Weights of a small transformer language model: 484M tokens.
MLP neurons of a small language model. Each row is named by its layer, matrix (down: output weights) and neuron, and shows model dimensions 64-191. Each number is 128 + 32 x the weight over its row's rms, rounded and kept within 0 to 255. A neuron's up and down rows have the sign that makes its largest values positive.
After each neuron's rows, "fires before" lists the tokens most often just after its 100 highest values on Wikipedia text that the model never trained on.

L9.down13 [172 116 108 110  83 136 149 145 111 152  99 157 184  82  99 178 125  83 151 160  93 116 114 206 147 109 115 106 124  72 131 102 128 147 104 144 108 125 151 101  89 142 127 117 107 117 128 159  67 191 167 168 109 148 131 179 145 128 131 150  94 128 117 171 168  37  97 124 145  87 124 118 135  61 177  77 138  88 119  92 138 112 136 119 177 151 136 154 170  81 154  51 128 171 112 170 103  95 123 136 130 156 141 163 128  75 141 160 186 153  49  95 131 133 137 101 157 184 166 165 138 122 111  97 123 161  84 132]
fires before: ")", ",", ":", " |", "°"

L6.down184 [149 118 228 171 140 175  97  97 186  54 162  92 146 121 142 130 110 142 166 124 163 187  98 121 166 138 113 162 124 120 117 121 124  64 151 147 118 118 125 124 101 110  82 130 142 165 137 160 110 113 102 196 159  81 114  80 105 164 150  83 131 116 156 131 131 173 183 113 142 137 131  95 150 109 138  94  82 181 105 112  55 139 104 108  85  57  97  87 123 119 149 132 130 124 164 138 120 123 138  83 175 134 123 121 148 179  89 120 156 114 101 135 188 176 180 159  96  85  75 149 118 120 145 138 153  89 136 165]
fires before: " a", " an", " on", " /", "ic", "ical"

L18.down84 [141 163 160 119 120 177  92 208 131 208 143 102  99 113 109 156 151 165 171  51 137 122 151 126 149 126 101 133 215 133 150 139 184 102  93 154  72 127 109 155 171 120 122 145 155 111 128 148 106 121 165 114 118  88 128 165  86  97 110 174 123 131 194 127 179 140 114 142 135 151 126 161  49 130 103  88 166 167 126 115 143  81 189 148 116 149 203 134  93 154 116 136  97 109 124 114  76  91 178 141 101 148 138 139 153 180  79 112 175 124 117 171 146 130 135 148 160 160 116  94 147  72 186 146 112 124 164 147]
fires before: "\n", "-", "The", "A", "S"

L14.down162 [189 124 187 126 204 147 141 162  94  87 115 116 135 127 191 130  87 114 144 113 109 121 147 117 110  68 184 178  82 155 135 155 129 150 156 110 120 129 146 175 152 119 135  64 148 105 154 146 122  92 133 123  87 138 203 104 114 149 129 150  87 105 117 168 153 109 159 103 143 178 163 134 150 133 110 152 132 175  75 124 159 154  93 170  97  75 129 157 108 141 166 147 140 139 119 160 149 126 167 133 102 129 109 118 129  93 129 163 121 122 118 114  86 161 153  35 142 116 158  96 162 117  96 157  58 143 203 152]
fires before: " |", " (", "|---|", "|", ")"

L5.down72 [113 162 150 135  44 198 123 171 150 130  87 120 123 143 151 152 129 115 121  85 104 114  80 118 133 142 118 157  84 170 141 123  98  77  97 119 146  81 129 106  91 164 113 166 179 143 110 100  90 154  69 111 134 102 209  97  97 149 107 110  87  86  87 115 186 150 205  99 143 132 103  85 168  91 165 123 113  50 162 126 154 135  70 139 102 116 114 136 150 162 121 114 176 115 132 122 179 149 149 104 158 147 110 120 146 144 170  89 135 157 171 161 149 107 121 134 123 109 172 124  76 140 155 191 165 101 155 120]
fires before: "\n", "The", "-", "In", "==="

L19.down162 [116  93 158 133 115 128 152 147 136 147 136 155 110 145 133 181 102  93 110  87 108 136 130 114  94  55 131 146  91 145 171 147 116 130 115 110 114 144 119 130 138 156 146 123 174  93 116  82  86 171 116 155 113 147 134 116 149 116 182 152 134 150 152 121 136 109 174 132 136 103  96 122 133  77 112  67 186 100 196 124  69 199 138 175 120  72 116  91 120 144 131 100 154 103 112 115 176 137 117 140 166 130 147 188 153  81 109 198 148 162  77 134 162 134  94 164 125 104 206 138 106 106  89 134 140 144 115 114]
fires before: ",", " |", "e", "on"

L2.down132 [197 100  56  88 133 144 170 186  63 165 162 128 104 130 114 134 142 155 124 151 101 171 195 129 137 197  95 101 146 150 100 133 101 115 135  87 142  77 142 136 102 128 185 111 141 148  64 150 131  98 147 114 147  73 137  85 113 152 100 161 126 165 106 129 106 114  81 129 126 154 126 165 117 117 135 109 132 125 189 170 146  86 175  92 173 127 149 135 156 133 105 141 148 140 102 133 100 160  80 192 144 132  98 169  91 124  77 131 125  90 103 150 193 113  68 143  80  90  61 162 137 107 135 117 122 160 116 141]
fires before: "\n", "S", "E"

L9.down94 [ 92 115 197  90 111 150 108  81 116 149 113 129 168 168 131  90  98  89 124 143  99 154 117 102  86 168 120 117 124 113 117 182 112 117 142 119 139 118 139 126 180  85 155 105 141 116  99 149  86  95  93 124  98 116 180 171 103 128 123 111 161 151 146 143 138 121 141 168 168  97 110 162 129  75 168 117 155  72 181 139 144 163 115 136 206 116 109 109 119 161 100 123 123 146 111 133 126 148  82  87 104 159 118 124 129 158 194 173  94  88 115 184 157 158 134 135 183  85 139 109 150 165 166  89  96 144 133 113]
fires before: ",", "8", "3", "9", "6"

L10.down85 [157 170 128  78 144 157 186 147 178 178 160 106 143  98  98 141 129 125 157  90  49 197 115 104 174 135 177 126 115 149 167 152 154 123 132 108 162 199 129 119 134 115 123 150 114 124 122 169 124 134 127 118 172 128 108 139 121 171 126 150 103  94 124 157 220 108 140 153 181 147  79 173 105  80 130  90 188 136 122 146  78 169 214 148  86 143  95 140 112 169 139 153 178 119 127 104 144 146 138 112  56 192 113 138  58 105 125 138 100 184 143 114 144 106 119  95 140  92  80 111 139 170 148 196 140 133 108 139]
fires before: "3", "7", "4", "5", "1"

L17.down179 [127 165  96 106  32 142 124 142 134  66 115 164 147  98 198 147  92 110 105 128 189 182 164 124 127 175 138  84 112 150 123 180 126 167 109 129 163 100 112 107  76  87  98 100 106 105 170 181 142 182 100 136 150 160 168 156 166 170 161 136 134 105 148 129 176 146 154 160 121 110 128 151 139  80 177 109  95  94 153 118 118 164 148  91 150  79 159  96 135 103 130 184 166 123 140 133  90 158 100 189 139 163 105 102 102 178 101 162  82 121 152 139 124 144 169 168 191 126  99 161 142 120  60 163  92 147 128 109]
fires before: " in", " to", " by", " as", "==", " =="

L18.down95 [ 82  91 191 129 100 126 123  89 148 114 119 115 139 145 122 105 139  94 156 180 124 152 158  98 183 117 159 150 107 141 128 136 170 108 119 111  84 102 140 139 111 131 135 104  91 121  77  70 111  91 158  61 119  50  95  86 105 129  63 112 137  72  73 153  92 167  91 127 145 115 114 115  78  99  87 169  59  47 143 148 144 149 106 149 107 168  88 139  75 155 154 112  73 102 144 160 128 101 172  73 106 140  98 109 136  68 172 132  83 150 127 108 107 108 134 160 113 145 117  66 140  97  87  84 134 182  78 108]
fires before: "==", "The", "In", "===", "A", "B"

L13.down238 [116 188 164 136 177 218 163  49 139 141 147 105  91 169  85 112  82 109 107 140 142 144 131 150 114 159 142 118  92 144 170 129 161 175 136 121  67  72 113  89 119 131  87 147 101 147 123 112  55 125 153 115 168 143 162  98 123 189 174 137 139 119 131 137 163 116 169 158 119 131  97 129 147  93 188 129 120 188 122 126 120 138  90 121 190 164 124  69 136  93 114 179 111  89 129 147 126 157  77 103 128  83 162 117 177 160  81 188 119 128 122 151  85 116  71 123  97 129 133 141  86  96 152 136 103 119  54 130]
fires before: " a", " an", " |", "==", "one", "ult"

L19.down68 [ 87 155 167 105 171 119 165 121 155  68 105 113 148 175 137 131 129 149 177 145  97 103  86 162 146 140 113 103 101 139  60 208 147 191 157 151 123 198 122 191 148 119 142 112  71 100 153 183 132 152 103 115 157  94 184 128 141 116 155 201 113 129 191 120 132  95 113 129 167  59 130 137  95 106 162 108 132 180 111 138 131 125 110 128 177 163  83  90 122 144 165 162  92 114  70 144  99 114 207 111 114 180 114 119 157 106 115  88 116 164 178 141 132  82  81  87  70  96  99 121 146 122  76 146 102 175 174 140]
fires before: "0", "1", "2", ":", "3", "–"

L8.down251 [126 139  74 144 104 167 180 127 166  89 110  99  88  98 111  93  92 155 157 193 123 128  88 146 150 121 136 109 125 156 133 108 145 192  71 170 126  92 132 162 159 112 148  88 131 135 141 197 108 160 102  95 154 140 149  88 160 125  83 148 143 123  76  95 157 128  84 114 165 135 119 145  71  94 107 104 185  68 115 118  91 130 180 161 157 127  92 148  95  85 139 115 155 142 117 118 124 107 140 111  79 164  98 120 116 129 134 171 195 109 127 118 122 103  80 141 138 151  94 150 168 150 190 114 113 117  74 119]
fires before: " |", " to", "5", "s", "8"

L13.down91 [ 97 152 197 153 145 172 223 176  60 140  67 127  90 111  77 177 106 116 134  85 177  97 134 181 114 107 166 142 113 102 127 108 140 127  95 104 105  96 126 113 124 143 198 189 137 124 151 136 116 139 133  86 195 167 112 184 133  60 133 188 117  92 197 129 185 120  92 127 107  98 179  87 120 108 111 144 109 160  72 134 134 181 103 194 145 122 147  86 162 116 146 152 123 104 141 117 146  74 110 131 140 154 105 148  91 153  93 106 107 164 126 106 129 160 104 109 154  37 139 128 130  90 152 155 123 146 132  83]
fires before: ":", " z", " of", "one", "a", "S"

L18.down24 [ 99 141 138 138  84 121 139 144  91 112 115  59 112 136 136 153 131  94 163  57 145 155 151 168 168 177  35  92 140 166 159  94 115 151 133 128  75 111 181 114 128 142 177 122 189 132 156  21 153 188 132 115 147 164 134 113 106 143 110 107 120 103 144  92 122 132 123 111 159 139 134 125 128 108 134 136  93  76 136 173 162 108  99 118 108 104  92 191  96  65 107 122 166  81 116 108 120 118 112  93 139 157 115 151  73 151 128 150 175 171 110 109 129 138 138 142 105 181 112 110 160 133 131 123 133  49 149 145]
fires before: "s", "ed", "ents", "ing"

L6.down214 [134 102 124 151 100 119 161 148 178 139 109 109 114 117 167  99  76 144 131 168 120 112  34  88 177 121 149 106 121 106 131  83 126  92 143 135  93 131 175 110 118 179 100 152  89  91 114 124 135 119 155 132  60 124 163 131 161  94 106 128 123 153 122 128 196 170 110 166 103 144 123  95 152 105 174 120 117 130 127 146 132 138  78 170  98  87 243 112 124 109 107 202 126  97  99 135 158 145 119 182 129 116 169 119 183 161 103 109 129 102 102 137  51 128 151 121 105 120 175 194 131  96 141 176 136 136  65 154]
fires before: "\n", " a", " an", " born"

L7.down66 [ 79  86  41 151 140 175 124 166 128 132 122  73  93 169 100  81 106 118  92 176 139  87  95  39 134 128  77 152 111 117 100 152 121 139 104 105 117 139 131 144 109 119 123 179 111 167 184  68 139 125  86  71 179 165 220 143 113 116 147 153 157 148 139 126 207 114 110 123 126 106 118 110 137 112 166 113  65 122 189 131  63 137 159 185 130 106 101 139 110 126 138 103 116 124 155 121 109 141 175 118  87 134 161 121  96 164 121  79 135 147 107 166 111  53  87 148  77 112 157 161 134 153 118 130 109  95  76  97]
fires before: "\n", " He", " The", " In", " on", "re"

L13.down74 [112 184 151 155 183 197 192 121 130 142 167  94  76 156 106 156 114 128  78 159  97 117 121 112  99 125 162 126 179 118  99 143 152 108 164  91  55  92 107 117 103 129 199  80 118 140  84 150 133 132 148 134 113 123 174 122 169 102 125 122 132 187 127  44 133  91 165 152 170  86 125 118  89 137  97  73  79  81 103 141 143 140 103 160 143  74 100  74 111 103 158  98  98  56  49  71 102 151 188 113  90 110 131 107 104 130 145 124 133 131 156  87 136 128  88 131  60 114 119 159 148 171 106  92 166 129  93 130]
fires before: "\n", "W", "N", "-", "°"

L7.down89 [118 121 126  94 121  96 173 117 109 117 106  93 134 146 113 149 100 163 172  56 157 184  96  82 105  97 112  85  98 113 122 168  76 162 101 100 136 157 136 101 114 136  47 119 147 151  87 110  92 101 142 179  77 185 103 113 180 101 111 155 110 146 121  69 150 141 112 130 142  97 179 129 170 145  96  75  83  79 136 133 109 150 111 121 189 157  69  62 122 114 118 124 147  97 130 189 116 146 122 106 195  74  85 133 174 103 111 143 104  97 133 112 130 105 136 138 139 203  73 107 175 168 172 134 141  90  44 122]
fires before: " in", " on", "ed", " by"

L5.down78 [147 143 148  72 169 152 110 133  79  88  96  93 133 127 127 119 120 120 107 122 160 101 127 144 153  66 147 149  76 165 118 179  78 113 181 130 159 113 181  72 142 180 128 164 120 130 130  61 111  80 153 116 137 156 153 116  95 112 138 121 146  93  84  95 162 124  73  88 165  40 103 106 126 124  95 117 115 117 160 111 133 131  65 116 140 134  89 125 165  62  88 211  70 114 146 150 162 137 158 142 105 110 113 119 105 193 146 170 116 152 151 133 163 112 118 115 134  97 175 145 165 202  78 137 131 134  97 161]
fires before: "\n", "C", "S"

L18.down23 [ 92 178 116 164 116 177 150 187  92 128 144  98  75 103 174 107  87 120 162 175 111 151 120 150 140 103  70 173  92  67 164 179 174 151 142  98  92 158  81  74 143 136  80  83 161 161  98 189  79 137 146 119 124 113 154 158 162 152  78 146 144 100 178 168 147  93 106 105 138 118 138 149 163  75 149 168 116 155 118 126 107  96 111 140 112  69  64 107 109 127 113 125  97  91  83 146  77  96 134  75 148 148 136  92 102 106  82 117 123 123 122 125  93 134  86 120 123 111 102 160  80 123 149 165 112 119 130  93]
fires before: "\n", "-", "ign"

L5.down104 [105 109 162 136 149 172 162  98 121 135 110 132  87 140 200 128  79 120 116 107 137 145  54 123  95 118 102 148 159  75 117 111 143 187 179 121 152 186 122 103 148 155 111 120 172 113 124 128 103 147 156 159  95 122  97  90  93  73 176 146 140 131  85 177 169 115 147 106 109 136 157 148 141 201 121  85 121  73 116 129 101  94 150 133 166 139 157 156 140  81 148 181 168 200 125 128  93 120 134 146 149 102 207 154 106 135 201 125  86 116 122 134 130  66  73 142 138 105  97 185 106 119 124  89  41 146 136 123]
fires before: "ed", "s", "ific", "er", "ing", " on"

L17.down203 [142 146 145 104 181 113 104 114 172 168 105 117 173  71 109 116  98 147 102 120  73 119 114  44 127  90 134 114 136 102 145 115 125  99 171 135 133 127 137 102 135 103 171  72 110  93 183 110 148 115 123 159 130  60 163 124 168 104 180 124 125 163 106 129 145 138 120 123  80 114 176 113 111 136 102 152 106 189 110 121 140 106 106 160 143 170 113 123 144 168 117 179 114  98 173 153  87 134 100 133 164  95 129  47 107 143  86 162 125 135  82 191 149 116  78  87   0 131 107  66  75 159 128 103 159 162 112  78]
fires before: ","

L19.down19 [104 118 142  95  39 130 126 149 143 118 102 168 137  91  91 141  96  96 117 108 135  88  80  75  99 160 155 104  90 141 113  91 142 130 106 114  82  86 117 135 120 160 149 126 103 174 159 159  52  99 111 102  84 104 152 127 165 152 122 175 181 119 146 111 155 141 113  57 165 126 140 120 133 174 118 162 139 120 145  70 125  90 147 154  92 108 100 151 128 120 179 153 191 160 141 126 152  81 168 116 147 123 197  83 122 115 106  56 101 134 141  79  61 106 124 116 139  82 145 108  77 110 141 187  74 124 137 133]
fires before: "\n", "ued", "oy", "ed", "ition", "-"

L15.down201 [183  99 145 136 143 108  69 216 109 135  87 156  87 116 125 185 139 191 116  85 133 137 102 169 119 151 127 115  80  82 140  88 122 132 102 155 130  65 132 153  77 173 129 160 158  81 151 136 156 144 131  73 143 153 143 104 112 144 108 116  98 103 130 119 143 149 172 116  96 135  89  78 216 141  86 124  87 161 155 118 134 160 124 161 167 195 101 119 103 127  78 165  94 116 148 160 161  63 132 100 139 165  99 151 125 161 111 182 118 122 169 186 149 135 129 201  58 105 128 159 138  95 128 157 138 111 144 133]
fires before: "ed", " as", " in", " for", "ing", " to"

L14.down89 [151 138 146 131  96 138 126 163 101 123 158 101  82 150 122  58 109 116 121 114  89 146 107 105 182 117 143 179 112 111  86 128 157 199 115  27 100 145 114 114 113  98 140 114 118  88  84 123 129 160 132 123 149 171  90 152 144 137 114 143 130  97 131 179 172 131 120 101 194 158 150 213 156 131 113 123 168 154 134 110 143  88  96 125 137  57 102 118 150  99  97 132 115 111 177 123 112  94 139 153 126 135  86 140 109  94  98  43 146  59  76  92  37 146 120  78 125 147  86 179 115 131  94 182  85  97 130 134]
fires before: "\n", "|", "-"

L8.down88 [177 112 148 134 113 143 143 186 190 129 127  84 150 120 146 162  78  78 156 120 200 102 137  99 154 125 119 149  98 148 113 172 149  66 149 158 103 166 103 147 114 160 159 151 139 115  73 196 176 143 111 130 100  98 109 126 126 134 116 121 177 152 109 106 159  96 124  89 132 102 192 149 170 161  96 105 112 163 114 149 148 132 138 127 116 156 170 115 120  91 109 157  53 129  61 169 120 107 132 120 116 125 126 152  72 146  77 121 117 127  67 149 125 146 129  32  95 123  97 161 134 133  55 139  85 136 125  91]
fires before: "-", "\n", "P", "G", "="

L19.down69 [ 92 109 118 107  94 153 107 159  84 127 109 128 156 106 113  87 116 203 114 118 121  82 105 142 121 144 129  73 137 126 126 108 119 135 147 103 182 128  71 180 109 126 134 125 116 169 136 147 119 100 124 249  82  99 102 116 185 109 183 132 157 157 180 184 130 113 174 118 139 138 130 120 119 116 112 101 164  89 189 198 150 148 136 146 129 150 185  55  70 103 143 106 152 147 190  94 131 136 153  91 121 110 149 152 100  86 136 154 157 108 173 181 121 155 108  98 212 164 134 102 155 179 154 108  71 112 124  67]
fires before: ",", "00", "5", "0", ".", "8"

L9.down231 [181 158 124 119  78 126 102 157  36 138  54 109 135 143 103 119  98  93 139 147 102  92 137 140 191 107 111 144 150 150 145  81 131 116 181 114 148  72 139  59  82  96  86 154 148 154 117 131 117 127 197 208 104  74 169  78 179 142  78 116 119  95  93 180 111 135 115 168 145 123 133 142 128  92 128 130 159 116 109 186 151  69 111 178  85 148 161 125 123  93 105 102 155 147  98  77 177 144 165 203 119 114 107 129  52 126 114 112 120  74 188 103 101 103 120 118 116  98 148  73  92 125 167 105 122 139 137 116]
fires before: "\n", "as"

L19.down89 [ 87 117 143 118 192 154 120 173 109 129 196 111 117 112  81 107 114 139 159 123 104 124 131 125  94  47 125 131 136 141 159 156 174 128  96  80 105 139 156 145  48 148 185  94 140 135  66 107 161 123 122 123 114 114 125 108 192 137  96 128  89 142 129 101 127  52 204  64 143 140 157 146 102 160 158 109  82 139  99  89 108 113 176 109 114 145 102 160 145 142 159 106  83 143 170 111 127 138 111 123 137 120 196 116 182 119 116 162 146 127 156 140 114 160  97  92 157  78 129 159  84 123  25 143 133 139  63 136]
fires before: " (", ")", "W", "^{", "ph"

L18.down222 [ 87 100  57 132 114 183  42 161 223 148 133  90 153 106 165 139 110 161 127 116  87 127  64 125 122 131 134 172 138 177 159 139 154 140 154 188 105 155 152 136 184 161 110 136 132 116  85 142  94 117 205 146 225  78 130 164  97 148 144 155 127 175 135 139 134 172  96 120 151  80 171 124  96  91 146 139 151 188 165 141  78  91 133 141 133 144 182 174  93 133  88 132 117  69 146 104  97 108 146 139  95 128 187 153 151 111 153 161 123 147 111 142 131  89 156  70 133 109 168 105  73  61  76  82  90 108 146  98]
fires before: ":"

L14.down206 [ 94 161 128 150   8 130 130 147 159 167 140 190 158 178 171 176  90 131 167 179 155 150 148 106 162 156 136 192  81  98  86 144 163 145  88  92 162 151 125 196 166 136 144 107 122 150  58 222  89 166 133 196 132 162 111 118 103 126 139 175 118 109 102  86 134  96 146 150  90 114 172 106  99 157 118 134 130 109 152 112 120 103 134 121  66  87 140  67  87 187 170 124 116 103 136 147 147 166 136 115  93  78 184 163 110 100 177 109 148  94 144 138  81 106  93 101 133 110 112 145 161 129 112 138  93  72 167  91]
fires before: ".", ",", " in", "\n", " and", " to"

L15.down212 [119 113 110 162 170  90 142 175 153 143  93  91 204 175 101 166 148 212 118 117 153 172 123 124 107 148 134 134 112 183 171 158 111  99 134  98 111 104 142 144  95 124 133  88 170 125 149 112 104 111 115 147 130 174 123 188  84 109 125 164 114  76 169 119 132 161 102 102 142 168  65 117 117 117 130  44  98 191 130 129 182 109 131  79  71 164 127 111 125 132  95  98 136 122  96 124 121 148 125 157 116 169 134 135  72 208 102 164 120 133 153  64 164 135 105 110 129  95 136 182 166 185 152  69 158 138 143 149]
fires before: "\n", "ter", " ", "ater", " P"

L8.down176 [206  82  85 137  97  91 177 107 135 119  83  92  87 108 158 120 156 141 147 117 167 171 169 133 129 161  96  61 139  78 115 127 135 111  77  97 115 156 123 141 110 142 116 134  97  74  93  66 109 167 139 140 128  87 135 143 131 147 194 136 121 107 153 120 119 115 165 105 152 112 129 131 162 108 134 191 112 151 165  53 157 140 157 124 138 107  72 139 137 123 120 190 166 145 122 136 176 161  55  96  78 136 134  85  35 185 161 158 153 184 140 142 145 162 126 193 117 101 152  94  96  91 171 147  66 134  84 147]
fires before: " |", "\n", " (", "a", ":"

L2.down228 [ 97 124 123 121 115  55 151 221 136  87 116 141 152 102  73 130 160 164 181  71 139 117  75 149  80 149 166  90 114 151 137 134 110 150  81 139 116  60 119 142 152 177 126 103 112 101 154 100  36 116  85 119 135 106 181 110 103 147 130 109 118 101 115  95 148 149 194 123 133 128  94  80 142  77 125 192 123  69 168 141  95 137 131  96 116 107 120 181 126  87 131 173 145  80 155 102 125 107 137 122 145 186 174 111 103 147 117 166 152 168 130 131 161 129 107 153  84 155 113 170 123 125 108 140 117 132  77 114]
fires before: "\n", "==", "-", "In"

L2.down19 [104 114 109  99 114 118 123 171 107 121 109  93  73 136 155  96 122 122  64 142 168 139  87 158 129 115 138 162 179 142 111 105 141 183 155 139 140 157 178  86 135 143  97  97 139 146 180 138  84 148 132 125 157  98 153 155  84 119 140 201 131  72 160 137 139 101 157 146 125 110  86 113  38 147 148 109 135 111 131 131 150 117 103 144 166 159 153 138 140  77 191 122  81 171 113 123 106 100 122 158 116 174 107 130 185 144 150 168 105 140 125 172 122  70  92 163 149 163 124  97 100 158 205  65  99  45 113 151]
fires before: "\n", "C", "H", "S", "P"

L14.down110 [107 121 113 177  61 124 100 158 201 147 218 148 162 118 129 115 164 126 108 220 118 127 137 121 144 145 165 121 155 128 115 141  73  68  88 109 109 103 142 175 191 117 141 149 114 128 106 165 115 118 163 114 154 139 125 145 119  76  90 100 136 105 102 113 122 153 115 118  82 177 150 221 143 102 119 106 149 176 104 167  93  97 148  85 110 140 122 141 112  97 117 112  98 157 124 154 139 100 143 116 121 112 161 150 136 155 149 101 125 111 107 107 104 130 110  97 157 137 126 156  70 147  85 183 134 205  87 130]
fires before: "\n", ".", " and", ","

L7.down61 [119 124 102 107 126  74 122 127 156 120 152 125 118 113 129 116 119 110 109  75 119 158 126  52 127 138 112 169 122 138 106 164 123 178  67 166  72 151 136 133  89 183 181 114 142 173 131 123  77 179 146 151 143 119 160 162  30 125 146 114 152  83 111 100 123 148 172 108  87 140 114 148 128 123 108 163 105  53 123 139 147 163 146 141 124 110 167 150 108 159 126 132 128 110  85  96 155 185 148  82  65 170 164 142 146 166 124 163 207 131 154 151 151 103 173 165 132 181 132 147 131  99 108 183 154 147 106 114]
fires before: "\n", " ", " Total", " L", " D", " S"

L16.down144 [185 130 165 102 123 158  76 107 132 117 115 124 150 184  51 125 184 140 137 168 146 153  71  86  86 144 154  94  93  71 149 128 164 109 167 146 150 158 120 113 105 115  98 127  98 112 165 124 121  76 120  72  91 112 137 143 108 158 153  92 145 127 113  80 117 119 105 147 112 175 112 119 114 150 110 136  78 141 157  90 105 102 152 129 181 139 134 142 106  96 137 179 135 114  77  99 181 163 130  74 129 137 165 184 169  83 175 162 186 133 124 189 157 117 133 193 108 123 170 113 101 151 161 117 176 104 103  89]
fires before: "==", "=", "In", "==="

L8.down63 [153  94 110 129  93 178 154 137 183 154 154 136 127  99 167 134 101 198 124 117 124 168 153 130 121 116 155 112  73 159 127 154  91  45 118  82 136 136 128 188 191 151 125 145 134 156 119 113  94 133  70 143 134 121 163 194 154 139  96 118 191 158 148  82 172 145 214 111 118 125 119 142 201 115 136 159 135  96 181 132  36 179 133 181 139 159 144 123 133 125 159 116 157 131 111  96 175 184 115 170 103 162 125 108 128 170 166 147 137 104 221 114 110 139 169 128 136 179 147 157  93 102 154  84 127 121 136  88]
fires before: "\n", "==", "On"

L5.down66 [173 156 128 126  80 143 137 130 184  78 112 145 163 114 110 113 169  58 118 119 108  79 114 189 226 147 131 132  97 139 173  74 155  74 123 163 141 166 138  93  89 104 108 145 211 136 100 153 113 114  85  71 162  46 144 141 112 128 159 111  91 131 101 161 156 126 146  95 125 104 153 145 157 116 112 106 101 111  52 119 116 145 117 136 154 121 188 144 161 148  98 142 182  93 160 166 128  86 199 150 107  74 140 168 107 136 126  74  76 107 129 162 136  59 129 160 107 133 145 120 127 120  85 127 128  59 152 156]
fires before: "\n", ",", "S"

L19.down137 [112 173 159 124 164  84 137  78 103 161  76 199  91 146 104 148 135  99 114  81 144 120 165 159 100 157 146  97 156  78 134 116 152  85  88 114 105 156 184  67 170 161 180  54 143 161 111 129  59 110  99 156 154 116 165  64 146  99 124 166 110  90  85 162 129 164 129 116 166 148 171 106 119 127 122 111 169 152 181 119 109 114 147 104 173 159 174  93 111 163 134  99 122 120 126 136  95 133 116 118 108 154 165 102 147 112 115 160  89 162  83 208 115 112 126 139 138 141 121 106 124 164 150 148 112 160 102 155]
fires before: ","

L14.down187 [122 100 137 110 125  92 119 104 124 166 163 137 138  94 182 120 130 178 117 153 152 157 124  56 134  65 152 126 188 145 108 168 123 154 178  73 156 120 137 168  94 124 163 141 144 128  95 109  68 109 102 106 127 111 179 150  83 122  70  46 119 155  71 201  75 145 108 125 115 101  80 132 178  76 120 149 126 155  92 165 124 106  89 131 142 168 154 173 137 139 143 134 144 201 102 226  82  96 163 121 110 102 145 139 155 138  66  97 137 119 141  95 140 107 132  86 104 116 152 157 121 134  97 106 188 168 121 159]
fires before: "\n", " |", " 0", "."

L12.down40 [135 147 122 119  89 132  85  99 157 130 134 155 134 136 171 109 138 167 173 181 128 177 146 144  88  93  99 109  53 113 130 159 107 155 138  47 138  85 130  79 119  61 168 146 112 141 138 153 151 188 118 110 192  62 104 186 104 136 152 166  78 114 172 161 175 142  52 115 129 124  86 134 104 122  95 118 107 118 115 147 139  88 151  97  98 116 102 151 148 116 159 129 114 125 172 106  90 174 142  82 167 144 100 124  96 102  84 112 186  76 106  95 113 103 102 129 141  77 104 157 111 171 110 177 142 145 120  87]
fires before: "\n", " ", " by", "ed", " |", " N"

L17.down34 [127 115 135 142 160  68 145 154 159 139 118  93 131 107 147  90  88 136 129 109 115 170 149 110 132 126  72 122  75 110 110  92 170 152  99 155  74 114 185 155 195 161 136 120 158 129 155 142  66 141 100 128 131  86 138 118 120 114 107 100 174  89 137 149 163 113 144  79 125 138 131 143 165 156 116 127 174 151 120 130 130 119 150 189 131 156  57 107 120 154 132  77 141 123 128 109 132 187  79 115 129 140 113 129 131 145 126 185 117  88 123 146 115 116 125 107 107 138 130  86 101  74 156 146 205 156 100 132]
fires before: "\n", "ol", "ction", "ul"

L16.down45 [123  53 154 127  81 155 139 134  99 116 120 129 184 133 128 137  97 136 117  85 202 134 145 122 150 146 185 124 144 116 144 163 177 118 108 140  89  94 140 139 125 139 143 142 137 172  82  56 150 116 126 155 105 132 153  74  53  95  82 170 108 134 111 103  87 211 140 109 116  91 133 124 114 101 125  98  85 126 127 140 105 147 136 145  83 128 164 161 138 189 124 159 158  89 131 120 100  53 134 181 120 144 147 129 132  86  88 132  84 116 122 108 113 116 121 139  79 158  88 121 126 145 175 119 144  82 165 123]
fires before: "ed", " to", "s", "ing", " on", "es"